Part of a small language model's weights.
Training: 447M tokens, 13648 steps.
MLP neurons of a small language model. Each row is named by its layer, matrix (up: input weights) and neuron, and shows model dimensions 0-255. Each number is 128 + 24 x the weight over its row's rms, rounded and kept within 0 to 255. Numbers have three digits each.
After each neuron's rows, "fires on" lists the tokens most often at its 100 highest values on Wikipedia text that the model never trained on.

L4.up741:132152128098117171126117112120092153123128119136138108119130106164118175139112135121125135130125112129115128155145112143168167101135160116146112138089119146102110136167137113084157132067076132106124077152134121120128157111119137120097111147165157140150073143158114109115109197096127113155116115114138165100106155157144101101159104108086156082078159159146118128108123095164087132102135177135140090120120139124092129140168121211116133154091114113141153123113160153142136113134063112150157133144139152118098137147124148137112100089155147116090119112124129136115100106119097076140164145139155128121145130136153153117159117115105111128156129140119150157095087159142121157122120129133088116103061116096129091160129137115173135131127148140133114141116139150144138148112137159
fires on: " /", " of", " for", "/"

L5.up716:166138161121065123083160103132136097145139089137113140117119151143139153131110081126132126090118158103109154129108081106152114158128141144142160178095154125157123131100101131160113163083090142125141138124166123118112116105142173129068108108176133119133112186143119105148107143113160119140135145140167150165140076100151104131116132112116162101108099116127156137129135126123149118086108171128126120172127141106105120163129098135154118077109129115119146113098112138089162082146110128129137158136122147147157144117164167132134089095116134119101160128181118142156182105127129122146162201098115145119150148116120150152112132108123129153156117114170111148121130079155156110110138110138131121136138122135167125108126076105147144110131167165128167145107097142110141156126140123
fires on: " |", ",", "|", ";", "ography", " career"

L6.up414:178156090102109130142101119096113129124121090169112073090134127133143156157163116091107134149078118084139145147164120097148112160137119116114100136143149123108133166142120177165155163142113140150124092106170106122106083153164116116108118141146136131118152153144168121119127128137147105130113113143105149150143106184162149121095121074110156132147160122116091170092163136103143102099137119125156166133120131123137144142097126160127133136096130143143110098114132135087194147158154149127170127113142117077146140122128113131088139150114097130122144103177139111176116114163121118165163148122113112092129101117133145192160101083114120159113155117163108134122113107139135138123144130105116126136120137083182105112101122070143139134145121109169152153121133105123125142116161133
fires on: " |", ",", " h", "l", "m"

L4.up667:144119177115068064122123101147137132132143092197103110131155165138137181159121126175100129139124166127156117133166110112138144144124125080122136080129115120125169143160123150114151118095116172130165136070145096136115130154155122131141079115111143145111132143083116121161126092136118155095116111148128111117121122094153113125125098060142074158097148151102112126162117182136137142084084134135113152143165094108133107156155155110171105153139152148139159115112128097117150086135121088147159133143147127116126101100120138149134134120127085080136114064124123121145144113128137103116142135164114147117122131121149132139146139148135087127156146094109100147132127158156132127099158138112126147122118140160144130118109128115122152074131126159149149117115141105149140098070114117
fires on: "ot", "oc", "ut", "ote", "al", "em"

L5.up72:100169112111149095133122126146132110131102096095113149100147121131135131158145165136112123145115124155117143169133095127170087137125089145157122117148118130171145131144064115083180129137069150132138137122123146142131124137145157138118148161111128153100105135122126148188117142126128101109129162111111148128111100082169101107149121107118113153099123150155119149128085191108130134155105147161126105107151128094088159076109118131105160135117128160129145118117150153144178109130117101124174158144097118117162106095128115110122115111132120110090109114136150114116134135124115205043124134125149170116120131138088104107122156123094130177135105135126112160122117112119187143124097138123126123091142115125154092148152139167153138159176112134140131138093137105157121090095123120
fires on: "–0", "–9", "–2", "–8", " ="

L4.up323:156136101140116121121134080147107122142147123143089127128152136125129129164110138155081145099132096149144116141113129124137123140110154127108135071142121114114104131156132110099170190107091166105139129180130144168122124130131122110125104114106146110106072089133153105161169098125139172118152115149137083091124096117102088102113141095101101147134150185105125114128137126133174127093167155114130146118139077116151147132114141138140113145092116139175124156101134108143158084104124089138139143096117102114119101171087134124149137143111150121112146146151133091126157062118120149103174150128109111105178160125134146128153111107093104138096127104150141122088125144139117123145142159125118141104093101163137115095144081089156149192087140121129115181112126121145125166113115131
fires on: " an", " Density:", " An", " was"

L6.up637:121136144129127136136147118108138127107110129115119119139132204103142124142138167165122163126088128125161135118121133147141155118098151138118171144143145105153117138150136152131118162143120119131147146159168152134154115144097139109113079139139153146110131126074146134087128154136127140081148130120105115098150092157185143119085105097124125117135124151075138140141115132148142075079120109102118108090171116137136126142124133124140162152113141109089147113104109168139152137146122125111108128104159076193151110114148145118155113116151144123122135126132141102134124130143128093113147125110155129097147110156118161139103097127103136132142210142103116142091095139153131072107105081160166126147091088110161108145132089133149135109091150198167170128098138105161142088137093130
fires on: "el", "ur", "e", "en", "ir", "il"

L5.up784:125123127106152129162108134141111142092131125122148140118165114148153150133139129134122151101138109095144112107109152134176160140134145105124119126119205149128141110173092107112147129093102123149109141094128140124166113152113175145098149138142163172122120118135134096134138138087136134117107132144109119153092121080152157093163155116078117116144135142106159089142149089106086105122171170108123179112119146156084129153109108104118149140148129111113116106167120144133122121130179159152100126130170113116114119133161111139138192129169112112125139118154118111184157134128124133114144145114127119115100129148145148155123108142122111149158163107149137154091130167147126138130154096165136121122082095158156113139157113185147161111136159106115174111131098126179158137130090207
fires on: " |", "ri", "%", " it", "igg"

L4.up507:099167115125093129136111131121109165109184147099111121071112148172078128131127119102146166144117132144104146152121113167137154124129124112155101161170125104123097144151109168146126126119065172161168126132116155119136132128081142120093118146158133132122085142133198120087126110117081124146117145118136149140116119139143131094147126101119159112104105117144160118124117136153105151122104126108100166140086109116141130155096126178112130162151111125124098157164131132194143150139114105159119176114116152151136128143162136176125119081144130140109132107122141096145107161137109163129129095129127150151124112092175163138107120128128154129130132114103154141131101102132145126120099103164119102091102117116127098193131148135114137141169190116112159111122140145178106080117114113
fires on: " of", " in", " sp", " at", " the", " medal"

L4.up352:136165134120110126130109163132087117133127117125149131107165130136118084164120132156097171128161131144137160144115119142151164120165116151169164134123056116111106155147097131151135135146155144143177140135139107141138146120139150102106115115134115151119136080087158175093142148132129156128152097118152167128106121118155090122138127162083080161151112174138155114130135107133142158115134181074121158138113138083119115146102093154114132132124132172136152164116130138129121137136126124125124151151072142086094097140149168140128171159143135130137164132147174130115104075130131148135172155164150094127142109121119186112122164122078162153084136137133132172105123129142100122129132127175128158114082145119140114161098120120150174137145118189127142119157130140114142118115122119
fires on: "n", "-", "in"

L4.up195:121147121130076113135135088146106119124161143144125125120094130158123128093126075125151138137141151094163108134130111144084154124121126134137147149122132080155117153109121141147143161092114100198128144145151151141116103140113158130102092151166134147150131200101157093119083087116112103112152134115125159149142096130138155128082142119106137092104112125125135092066121154134151089119150136070120181164096092122128139162157118123105130097109123144154153138165119164136148102129080102133149174139119101148118135104159139149095143075170148119116136114145164175151165126135164145151137111162136163157153127129132182125099154114128162124125160138127127180124135117123140111083121140138120099123099124112131125120128107095150119120137122158094146091141090115108108111133117098
fires on: " in", " |", " of", " southern", "town"

L5.up156:124135122110109129122077148155105198085144133151133149091160138153114138144181149138121160118155113135109133146117158159137128103144107091131184137177130095120126130129124121109139137123117155155136076124148163108163160126131127158085110107166094147080106096149161095152119115142127106156141161129116162126112139129107088101126136131083103131114119130160120082141135133138126121126120134118089133116162131120095145139118155084116146144092126115113147103145137166154133116094103104184073162163127097102091133180128159117113139139161097106106136100110106136107115107132103176109124124133118169108109126111134172124152098105092121151164119113138134162098131137116133108121098116138094133102101079156145092154172126156110180130138156117140136133156142100108178091129134133
fires on: " |", " a", " (", "-", " in"

L6.up202:131132094148110169184139097118132119095158115119130140128170129184127162135143122149151164132161094126118167136092115142127105160169144170134142118151182102162154124146080117121162120123065140146125127121125100117144133143123180202081144133155098143110086168093147132151145096127083104117109119143130155138129125119128123111151135146133110127098122146141143102108164112137103130142130166106121155158145077138111116099118152115092112111137105112121102122128115138134175153134141126149174142139102091171099131123114137131088131122176120094120112137102102132184128139125110114138138145138122150103102162117134162105111113098139149147137147144058105137130086128157149115113126126172109122065135108121122111093158087111141125124148144126097144104144136148103143076111145110
fires on: "\n", " in", " the", " |", "-", " /"

L5.up168:090136153130121079135143092084100125106158142114086137130105102120163134148153135139159167147104145172123154144109148154105181131134131133132112142130135104150097140125140148146144149067119121143137070088120132136160083129151143140114158124167139135122121116077193155105120126117135096083119171136136135124121127115124121109121088097082125140134133110150168115130170128112133130132110159174138132186148122170097121114138118087130124121174091178145148125097130103122145123113129091153122105130130090141128112103124124080102165136145170109184111132099117162129150071126140148127144141129083123151135106114141124117134134143125117151153135176112110177108147086158162142114128109133089110129130141123131112122161162129129155082109136110149123130131109129141117107067180107
fires on: " C", " of", " de", "-", " ch", " w"

L4.up531:110105135086110138122118139111104086101131114140085132080085156085161170104114135133082107122131126166148145131114078089154155131117124102160110143111143103161111161132127119143103202127108132080140119109130105134115076124123159097103092113118180102087121115115137107123071115109130124114112147143132123139148088137149117118133100109099122165136129133135105126134152095137144101128080160098136143147145141123079111119116125172133131145118090188187152119108138129117157100151114099114171126148142119102117133131126107154128161095133122137093125129122103102148138071116111139157165165140154172125150138160121128129107130120071136084090164130111091104100140108122125115134149138150080129144146139146102115119126160105130100124134144150155148127143183133135179121124134126
fires on: "-", "ro", "–", " and", " ==", " te"

L6.up50:117171077144128097109096091129112134073128114188131136104124161140149163124152102103128124086157128105116097145122055144150131100126142122172139123099156131151137176152104140134126120140128137152145108129161083163142126136145139138087092112146204139066100112104111139150121108101144090139140125139135125130125144108157115106132088139171119125146121143096107102141115113106153141127113116095142102111134133136086137091178133130137093155107114200133143142095123146096149089116165108181177117104142147101147085089134107098115146109145174134121138155099136171100141098157138140101114156101125141128149129089126129123148130127144114130111127095107114119118155103126116128112118130128109143107145104123146117091149102090116126150110140125126156117143111064105119150143152101
fires on: " of", " to", "|", "In"

L6.up169:183154121131114137141120115118083131133099149120084125113109104146105126135101134116120120102147124140138164123120131110151142142106134090127169131097177127171107099153134161148155138108099126115140116131120099150128152128108135092132093069117119132142135128126114098113162098100137153146135123134124089136091153112139113102142100119084165128146153133113120178141123125114116083057104134112124115139094095151127135131137111179131111096129133143123086136108097138103150097119081148131113106097128153126143081120118103122130149128175144112127155080145115147126114118127139121132109160136152189112133159138103118117129100129143118107088114091156123149113184116094139130115088137140113142062129125090137099156079116136117117181158166118171179109181133091109130122137176181
fires on: " that", " |", " activ", "he"

L6.up145:170122117105088108106128094116150135121129134109078174143115147136147110175152140155092124133101122142112115096126081164131161148110117139129125149131111150139123114129153116150130092141121133127155164101153184113135077164150185115091136144153151198074125131128117074136101073105112114122134098153141117123129086087121166131113119134121118142152125148112148130125146144124110097129132105111118126123098103145117155127153139157126130140159133133161136125104118103106163057110063105147125132148153130156143087082153138137101108104140084104112131129168132117090119128156156147129134105124131174112138133146148164129109127124113095125159132146138063160134154069123121106097119112122143118068118143127124145142140140133117153154097102135133160141131122131148172120119141187
fires on: ".", "s.", " |", "a.", "es."

L4.up161:151142141104076165129150138153072097081134134110125141135133147106157136106121153081090126100142142120143153140111146120160131118125176158151180153158157138138115130158124132135141141135180099162172112141176150121123107119148125106079133138168127123131132159122121162110089083121171122114142144141131070092144097132125146118119141100138137107150125136114148151104146176178124050113089133145125134103172119091146124151145117136131145129116135151109141156129110111145154143142104106116138125123154131156144078141156110124113137121180147111149133133141130147167113098143167119133190120129164152120153124164155148132084106131102128127166170106143162142140114135169103108109131131123104093126121165140122105154139093145161136084117178151121130145093108142084145143130144152
fires on: "el", "r", "ur", "i-", "ella", "'s"

L4.up805:155130138104130125103154142146145114125141153133129127141125151121145128144191088129086135122114098132166102121146130119186112155124106132156141101119146112131140114137102120118113116086106153136112120131163114122149116111141137128138073117128145136091116128132161135142144126057132169110173125118102158137125134123124112123190103116116096141139181121167140112130138152120092121158096157111121224124162147116111143154122103183132150142116113081168132111128128124139115153165147123112159116142108161127112151134135160161126135133155169128099127115122108133149080102138133098122125200147094145120156155153123117168110116120115165122124091138115153131126138114148185108127121098142060108123115123172137093181141116121144093138169126148152184127153147128130151167112145143
fires on: " and", " in", "-", " average", " Academy", " dis"

L5.up843:131123106105060126113131088103144137134148117137112088085142124172129126164135121166085144083128114157109125111103096124138137153114170114121113138115155131107120106159143128149139096110102148140168094159147119107108127101129162084134093161138125123099111151150122123111137125146127156114110120115172150108094161105117122115133106127087115122124135187146124097171115101134117108137166133142123149153149095085158110155116126131129126166079092149133157112139118106088139127127149104147081130109151110127136108160113124175119125082114108106102117154134127105132087107113108140105181152127120157142117155092128136129117084139090119144108141148137141093126082144155134165088117082138141087081136079158114125189143138122130118158106156140117126144109154151175183161115111163
fires on: " an", " /"

L6.up743:134141112097099119132140132116123115111134137108148151146150131136155120150072112134098140121088148100120067133128120168169123105196131090158121126146131102139170120111120112121157126069095134142132121113141162117162130151118150148121137143152124223141095163123140132128096117109140116132105120145107126130099115119123093117127156154085117084117093122082133102143110160146154095126136106120117103129104102147114107160137141163085120062123151109109158120139100120158105089169104075133112181192101127134102090082154124150122115120145082101109131115166187133103138116138133129115115144169110094103123174116104143139129098090153110144141127121126170140115126123132136123108143118127134124112103142122144080117147140104145159148152110116136145093101146150137122133129144163
fires on: "\n", " |", " Website:", " code:", "'"

L5.up899:125126152107112073113120074128129139091168112152103133136105133137158129159121140112096127095142147137096108093074112146138146179130073162169116126135118132150109120135118119139154174145100141123146082072151154125096135119109137134097124132141170110127096142116144166149093099131127109128172140112115141128125130070108120127129129097162154112133143147141168119124170135137137123122136140139152157144165131105154132116163113132109123114186130184148150167126091103091143152129120113147139130159161126108155108132115128184097125129160087098097148147139127124121150111135190075144148131160129128094114111110142118128125105103077140130138122106116100145129166048136160099098130150091121118120125149149122119145111147085135136132102138152159131143156114100122190127122132161
fires on: " is", " was", ".", "|", " in", " are"

L5.up307:154125125117104089107063161131101116136125117137148071117142123134122117152131154175123152148108107144130119119108078120120152133158115094124159111098117108115141151141162147161177113110145126098150116126089116150136094150176144181125118092121106168151117133117166134104132133113157171106160109149142068091129121101166097103105130135142118179169137132091185140148105103144106118141116124111081131128106098129081123140136108138129088122129115163162111147113134091137136133137100096140154095139098158145164113139161151136109149120121131125117122123155119153150101079120151139161125154177124113113145121129123123086151112177117119138113166142137128148140153128112148115125185098110112131099147171157160109168121127090123143111158131156137119124155119134118142160076188146
fires on: "t", "g", "n", "b", "d", "c"

L5.up798:161167139112123125115132130137116111085169100141132092134141097121142134134129126126114118159101141172116133148114135135116114096102132115142121157143129132158134133141065152123146117097136128135155120144187095096119115107148153181155117119166122131127111182141157142105110112092106066137123129113113129137153093092159089106154131094103129118118166148131121093093117139103122126133141090114119171131131089128138171113129108142142136102143130115121105136189132116131148113151103126164113138129161111131125160068133129152131101091126169108092122118095122098137117093120126126076106158127137179107128113129133119131103133111098147124153126154100059099097100149139126106120119127193130111163167111163142124105156113090078086111167067109119129130128139145150140106124159185
fires on: "im", "ag", "e", " –", "om"

L6.up790:132127131124107110137140114160112117148160131134108120104195153122152179130135123144090142164142136121133146138088120125168094132093172126095139143165160124115162183097078162129150166138113145133139095115156106124098111116172149081094106142144136126108071179146116117140143109125161139122115135137136185109100081086128119140147121102109173094146136149118128112157166105159107130102136137135147148117158113120102143132151102117187099131098102152112117130101120076106147100124122118161143141156134121107109150144140146116116129123127108126097088134136118128137119126150115145111160135113150138075149141123111099129123137087102110130112127065140148088132085143123138143094121170113124125166159152116168095167147141089190150125157147143139155103127141100163121129091105131
fires on: " an", "|", " |"

L4.up671:111179165086109135137145130132124171146152117152141115083177102156140121143172139127137153158128119141117132162168095113163114155168098109117150167143151099134119152144097128132121149136132130114174116119154136139132126142164123131100095136122168106097120163098142138148109131156177104196149129165106154149159118135124134113112111084145139143102167111061130161134131145122153121102100111139112148121140078121105126123147086124134131160119115157152145093148148143140133125143074110093126149147169105123125129169180104176110120137114100107119144130137136141116141120113151114158097150121096148116120132112136158137126074101160076132123119137119115125145137135122188115049135124131160120128161142145144112138102141123113136165166158087114165099117153089119147137098139118
fires on: ";", " •", " then", "ely", " but"

L4.up329:144111147088086150107148158140135093113104102148109146120150121133152156144137131130074145130125116101142151163139104157130118167146138144157144149133147100108128139126136131129191120101128143131157146141119113143131141179117141159103120088168102119109081142128120131128147151134169147126108102160119113110118084144150121104158124103092153112087146136144110129076113137170132149153112176101129135167141103109140122166168097164101107168113128135154132164095113122143192156113137161127148147139130094116092141110139142148129159141130153111070143134188112105106100132111139101133153169144106131120129159142144128160148120108150151161134143112147146105128085128153144149146113133148129153129141098138164100202134086095154121128145183123113143127127163114151160129074117073
fires on: ":", "-", " |"

L4.up200:138141109116152171114104158154121102157180123147148135146159152133131124111094143167087152105136116082149122148141073135168128131126155127168128120159107118121165137111121158077165158117146155140135142162145104092123115121154123095147115066116137136109088117122118122117131125125107169100190108110114129109092127112122084125140156110109105163150130162136102120145137163108171072128107142114135114128137152085122125146107094139104154148095174129159143194120127117113127135154129140145156184136097121087136155132150141165110127116098119137080154086147108096147126123087124102130122149127144166096148124092125133143137131114136163147128079101163099112101131161153132137154120120135137155161149106100103122174111087091137147155188130136104118109109123107132150122122123143
fires on: " is", "-", " was", "s:", ":"

L5.up40:149173121138158132086113063120111152128111134127135124107112147151148131150142124130111148125150129134096120129100104176110144108120112132179143129107154131128157113152142134142114132144057145118143158099114126142166144116110193102085120158146196116097129145100124154147114079090107125132153170125098121132134132124128127125119108125142159160144123144091143122121082162155093148105135125089172166123098117095142116116158127126106120090115103128140148163157138093100143088158118109137125113152134133135159117144109112150107132138142132126094140106114059129133116124144086145124155145111122168113154188121112166120136140119127158130139104160125137138123163090118140114124126114143094139114121153146086127170089137095123137159121134153115182118124101113093197152146198143
fires on: "|", " in", " of", " than", " and", " around"

L4.up460:146142150081126142082137167102131130069138137112122129087181147129169105136124146147102138107126145092145114142143135155157121165097120123146183104183139132135103100173163163151109115144113123161152119133161120128160117129114141126124067119167124132080101099104109121161126125075133099122136150109150126112138114141187117100106145149091124135094133151139114126140139134112131094153099120119124151135149141130120130098118114126157153133170131140168124138123123135117114103149115112130122179170128131095098128097107128172099171091144071119156170114096187151137122078110107129128183135125130134088127126151117152147127125126123163116129143102083141140130134135145134110098134132174103119107086086122103102142130130139135154118135123163175125155159134083136180124096109134
fires on: "-"

L6.up750:139124097100087128118142159138120158111140185133128103092129155145168133121150107150081140123134117190140127123084120126168112141208107121133115092105089105126163125123103136156114127184142128102142124093157119118138115129185165122102147093118144151077110136099121116118105094140189136132139150117125099115111104131161117116181113126041139092158147145146138155075114110110126140082127155124122149082125121116100088136092149157156139128121111163115155115124130097119138121137151103117179150132114117147097123121165141111124160121097140099117122135160161135157147120092150109122102141140149091129141136102113131125135118137084101185126152101110124114125137136160129158123161097155125133133099122135140105135133117147120114117117161177176147119145162112139136134104133127
fires on: "r", "l", "ec", "per", "in"

L5.up241:119124156172096118112154127143139152119116118157094139097133117137113112164138166145124150102107111105119135185134074104144163104110180134116154118092127097122132133105121150119134157134114097112161084142154107103099114159164134140100138139134133156129099134126143162133149116138138140114135143132150117100111125083120136106119118130087088101110128136114166154109154129117157154144095146127143140142143149136091138129178116117130119172149141126176153143103144111069140103149107132124138120132145123109117093073140122127131122168133082123145138105108147106155162060114131145124160176162114139106117157102118146154179113121118141131154127127077083153090128116171119148092096071124171137090131114085122117170153163116117116099102136148160158099089162132123111101102174112
fires on: ";", " of", "et", " =", " for", "-"

L6.up93:126107086133146125146093105151122105146103094121130113121161130141115162197167099142073124088100093109133124134108132124129158134130167117119135160160175127155110129122137147107134179094103128151118111152151133136120147135138145147104134161084135151131116149098140129121161137116155122092147120155146144088142108105129113098137126087100140085124134139151098100097145125098126094130157172104132123080106130128152150158103127192111100146103135119112113131121096116147126144105141067107120110151128078115119109152128133119089112099146103123122117141096152120139107112136121138103113154148159116130163158167078120104193132090092134159153138122125194133138113137166145149088140117145141118135112142127120092151178138118118140149123168132142148159133162138165159119051114130
fires on: " an", " p.m.", " Density:"

L5.up165:138131153125064082103076097145148131108147138185127093165139156078156118119149123141100153090117113130165138118133109145144141145120101069127165126108088128153109181108176106143165103179100106166125146136137126163128130141109139160156133125108120141132094166070150124158144126153131104114144116139133136132126117105120144111137150098129093150136147136150107153146146153172099176142113135128080146106161137140119123125136138150122101154088142135147133158151141107143137103097132133141177104113110134120166088118152138130114178086144111117151133074190160119133153113087096145098174081159126116111137157144118146172126116130109122141139114120131143135116125123105161094098117135128125110113155131159115108104124109127144128120161161162146105111122127146136133107090174094
fires on: "t", "it", "n", "ar", "if", "ap"

L5.up342:131175132094117139104068128113053137139118101136106110146114115186125121113121095127102109157137113157122098185138143136177139133116139075131158123105151123135096107129097137102168136056112189136141133153120135128137145164099166118160125135106124128129117106120120119135144078101141127138098103143144118110113124126141102106105137137131124106133152107115121119107085147144097148078126151092093187157118097100130127098112116151091163109096144130146130108157133114120119130159127139142119178165145135118105138101184135125135129110106107119096139134136131128130113151130177135100136158134108155099139136112106131146131068110151120170122130094125127113141122141110131104126119142116127153072091085130106095141120100116124179195142155101118147124100121130174176123137118104
fires on: "\n", "′", " |", "/", "–1"

L5.up1:105150143142121134126137125094145118129101101125122141108115147143127101155129128133109157117108083120180180139167101103153180178128144143112154120114138123125105107138096127109204139119082129143146132141164136140104092155118161171088146157172148130113073130158113087100146114112167130102159150145095135127126118066172097102129142119112105089107106202082113113138122175159108141084142118138132145120141117151082109095126118120105125136079106139133117140144129148152134069125143118116101122158120153132140118140171138128121119112115104080103119125163135109154125079133085119139162132134074110102108118168152135152116082099112112158128125101128145160094098135112139102139116139126138143102114122094116111124148103103142126134116142114093137123128109132113150128082121150
fires on: " |"

L5.up894:147112134091095114092097113113120130115132096137119150140114155116153140170105145111098137133113143114102079128097071143140158158120081137127181116121127135124099115111138144149163146165107168118154133123162166111123110148094187115107113144136184124071118145144141118153136093115119118115141144142158131162126112082124142143127161117150159147156134132142163128131107130111141121108144131107148153098114100113116140093090123141105122111157116150122129135143131104084173107115089087170145128141152145142160079138148115153104159138146137109083189135147113123121149140157152063128182175132109119115153119095150162116148133139072117109128108113130102146128159069148149123118122150141162126077136144145093131129133102126118160136105125156133180139149122093140161104128158151
fires on: ".", "s.", "es.", " |"

L5.up689:132119136097112143116121134121125151086174144124109145133087137128102146144131127153103116109167131120110130125100140120189121133114152165149132116087163160126139125113091137099189139113092137123158123195144121138131103117122127139117103124190099081144107079137146133140129143114125118130077184135124137097115131128113087106120121093149112128136123179125120106109157123140117083128148158105086153139141148128115139144172119143147121141109082117137126135138113139118152131168105113116115154110155117138142089151135136151163149112136133146113142152177118112169139086115126134076123167107151105139158149106129098103125117138131133109115115110141145099107158139102108112120149108051084059102120085158141095117143093146171103157145132123101146113083140138157132178103163097
fires on: "\n", " a", " two", " four", " an"

L6.up179:131141104084134110113132136105064183061105118128091085103116169118095120131112141157130140125116119123129138149153090119145099134181103122124196119167118090121054121151143090142135119142124105117143159133161142134129142183133157121145067122160126145122171129152139134136146121149148152145136138106148117129155118128149170116119120118132130115161133123115136141124115122109138065111137156099097127136073127114127131113134153175102134115134107160110137137149130151093189136129138146125125139132126147109158140126162135144147115088112113114100127101137130141163083131162113125156140145152122165094092173084108150158108096092111150126074097100132135120108130144160134104113112105100139098126121098096163108158091105110116141128150154154177122144133115111093107131108133162
fires on: " |", "\n", " announced", "sk", "w", " that"

L6.up235:158100130080084123103114100115138155112153116148112144148112142106153102188107147137090140116098158115086102089094097149151165145114101128151164137141110154122130111143147191132142126146103158135133123116178149116151084178122158134117117088140198116089144132137156130144103075115142103098131138152146133136131123076113170134137138137111133170138143142163160113145130125169122091111135122129156141130111098102116128106126132129120096117138117142154109138119133129104153104094075068159146144143167156149153086121119124159088137143139129086100177137143125112117154126125121073113187137134138130103155119105138145128144143137093117123145103103137096128136163097144182119104110134144135154095136160159088143122131107120119162138114120150137151141116114107143144084135165157
fires on: ".", "s.", " |", "es."

L5.up708:143164112092110094132093103115125113144138079085114127126131119116129102110126100155109139138128102147113105113137071125129130132151129106159178068144102111166130099143125141107179154120182148140101155135144113163166137126132173126088143102137122140092132146072146106095125113089119114115127097125148166158135120142135159127079121144117141111117125132100128112103085161141150144162083137078110146127106105146109136136121085177093125132125113119154144146128124110156118083127093087154137177144117126121098120113150096137086123117132110140150104104127160151141103092132157124110168103168125117137147150129126150132092143075100119162153087125101122140101144163127133092136117129132128111101114087186143102179154093121104148128172089130151100116128150135112126106132111105
fires on: " in", "\n", " |"

L5.up1010:106148110116133148133121125133158162116161136126102105119160128135098092101177105093128145165117099078152129126155092102139152091156104107123153183169126138113133146157113122140142123086100174154120103152144138146111152179106142125129095150117146120125112133130119079117138108102148089091118122135129157123137095148176103097122134100163166114113117186088166116117121136120098176098107143097142130099117130170117147126125100128128107112074138150093129156136120131129142160143143105105124125138113127101099146174115114130094159125134144100086122102113158139135091127108134126116132155108074088080133157116115163117124100128130100188142121070093147143139134124122115104120148091122157160130092124102141085134095114110130174076114128121136140128150142133146154171090144140
fires on: " |", "av", " Bronze", ".0", "iv", "add"

L5.up473:145149093052110098115127113114113123138143143129123101128156152110177131157155120118101161140105126145133084195118117136118136162147111135131134137141137090139137132110064124172150111095069152118113124152112176160143148166106137138126119128114139160096126149147134126152125070146130119092104161135124155131118115128145116112137112128148175164107165165074128141145095170108121090137116118093113120177158138139085160123123120153121093099120144129121113146157135158135151105175141094135127151164128131151178116111132140168110107112138137125125115094134137145151143101168156139102150116139145128108119129088080133137119129115072129172155069114093098129128158135085148128126100133117115112143140115125142154122113092134165171134136147137166139108122152083151158102106102121
fires on: "–0", "–9", "–2", "–8", "–5", "L"

L4.up1022:121152119148112167152139125087117137118167122140131161146142144132140137118121114149113179160171108149165142141113088130112158150147155130143132100095134100131153107140127116143149138069137132117159085116161119150123118143134174113125116102135170163115085161110142129103137167174140153129121123142140142131166139119134072110114094095104079144134166163128123064115145117139160080139085117134099139145147152144087124087139134124099129138182130107158125139136124111168165121109128116160123112111116098117119093138155158100105097103122093107117132065140132110130106105167148136120102105137073175095122156125114134158099112101182151153124122120129098129130095141148105101104113145111109141102097154119134125137162058119110142136112140135119177115171141101130116135099112142
fires on: "-", " Japan", " Europe", "/", " /", ";"

L5.up944:130137117143104134116128122139147165148121123118111130128126112118145140171166124138120124169148106165141123134112118111111155114163197150156141102116168152158135108171109141119129084082091129123136130125143130179114125144125144101147131150147119138119138093142136110086103119097205101093139131101173111120082091082168105120103097128128076117167118142130110084128156147085071085116121139123106151145103132134133132111109154137136147129102164102097187122135127143135123091156147135147144108150091138161098105123164152100135125117152129133094127100145160133128087123106105138123152137157118131132121119148098166124120112110069085144109113084085151129100111102116121156157149128096101098140085137132157117121126147116132137149061111144155137103128128140140147131071142150
fires on: " |", " /", "p", "ed", "te"

L4.up120:163139134137108085101090118130104108131122148156109120151161158119124130172145136134117164092125157116162166114093106114150191143140125082148168136145129142131119104147147150142136121150121102132169149150146158118149128165131109106137119124139134158137121142124155124166156178132120117154105137132156081079141122083102128125139130076084133132106126118127108094115166125166104162066116153123114159105182098086130110074124158129159134128128145132131128149131098074111111130116106131145141140136096135094144141115175083139174116136141134120133136122193125085122161139115131142156137107176127153123131110108120138108157130146104088133108130116133142115132086085139134135104120106116104136098106116101166147126093147164092137136109109114178126107069134134156132145105181127
fires on: "it", "ot", "ut", "ar", "ach"